config = dict(
    n_layer=9,
    d_model=160,
    n_head=5,
    n_kv_head=5,
    head_dim=32,
    d_mlp=640,
    vocab_size=2048,
    activation='relu',
    norm='rmsnorm',
    norm_place='pre',
    norm_eps=1e-05,
    positions='rope',
    rope_base=10000.0,
    rope_fraction=0.75,
    qk_norm=False,
    attn_scale=0.177,
    bias='none',
    tie_embeddings=True,
    parallel_block=False,
    init='normal',
    init_std_qkv=0.0362,
    init_std_o=0.0,
    init_std_up=0.0362,
    init_std_down=0.0,
    optimizer='adamw',
    lr=0.0025,
    beta1=0.95,
    beta2=0.98,
    weight_decay=0.097,
    lr_head=0.0061,
    grad_clip=2.0,
    warmup_steps=263,
    schedule='cos',
    final_lr_fraction=0.1,
    batch_tokens=16384,
    seq_len=1024,
    doc_mask=False,
    train_tokens=80750000,
    steps=4929,
    dataset='wikipedia_en',
)
MLP neurons of a small language model. Each row is named by its layer, matrix (up: input weights) and neuron, and shows model dimensions 80-143. Each number is 50 + 15 x the weight over its row's rms, rounded and kept within 0 to 99.
After each neuron's rows, "fires in" lists the words (lower case) most often at its 100 highest values on Wikipedia text that the model never trained on.

L5.up627:41 37 29 61 36 42 51 47 42 56 52 41 69 54 41 59 75 36 62 61 26 57 44 66 24 66 37 87 62 60 55 70 45 36 30 31 30 61 50 39 74 55 69 48 34 39 59 42 14 59 41 28 43 79 55 68 45 51 52 65 34 34 57 40
fires in: "is", "also", "found", "more"

L4.up133:35 44 45 34 42 46 43 42 43 56 86 47 59 61 63 60 57 76 38 38 60 39 46 26 48 41 73 76 73 75 61 24 35 55 27 38 47 46 51 43 56 67 59 60 49 41 21 37 35 69 61 55 66 41 27 45 48 54 26 34 35 51 47 39
fires in: "career", "history", "release", "life", "personal", "note"

L4.up578:43 55 18 20 42 47 32 45 44 49 84 84 56 59 51 55 58 54 75 28 59 47 38 51 39 74 54 72 28 50 41 61 57 18 39 35 54 64 56 39 61 35 52 33 73 34 34 38 56 45 94 71 45 67 58 49 70 41 23 84 45 38 81 29
fires in: "party", "medal", "region", "considered", "formal"

L4.up389:20 33 65 34 36 68 48 34 36 39 64 55 60 36 40 56 72 27 74 62 40 33 47 39 43 88 70 46 51 45 50 33 51 53 48 52 54 50 56 18 59 63 57 72 32 49 52 28 68 56 65 68 45 68 38 52 31 58 38 56 45 58 40 38
fires in: "some", "any", "much", "everybody", "every", "very"

L4.up498:48 29 69 47 41 29 57 38 59 55 61 46 51 65 87 28 43 77 50 41 42 21 51 76 37 71 52 53 75 60 67 31 33 44 62 40 55 68 52 20 69 38 75 39 48 62 44 58 32 76 40 60 36 43 49 68 35 24 59 57 35 45 68 24
fires in: "other", "team", "more", "teams", "previously"

L4.up212:33 39 77 27 36 54 41 51 57 63 70 47 33 32 49 44 33 51 65 56 30 22 71 29 44 48 46 65 57 42 49 33 60 35 37 48 40 61 36 44 36 45 74 36 59 55 60 53 53 63 62 35 45 66 68 69 26 51 55 65 42 63 37 31
fires in: "it", "lead", "bacteriologist", "its", "writer", "order"

L5.up531:39 38 57 31 43 62 50 22 50 60 85 51 75 67 64 65 42 66 54 55 21 67 60 66 52 74 30 53 58 55 71 55 68 40 40 45 38 63 62 54 40 71 33 66 24 68 60 18 43 46 56 39 67 51 41 43 65 43 51 57 52 45 21 20
fires in: "has", "have", "had"

L4.up114:43 28 42 25 50 44 39 57 49 57 61 61 35 42 61 68 36 65 87 72 54 60 50 51 46 55 49 49 54 85 70 54 59 52 44 61 53 65 52 40 43 62 61 70 68 41 46 12 53 68 69 54 39 59 33 59 34 00 53 48 53 60 49 64
fires in: "was", "is"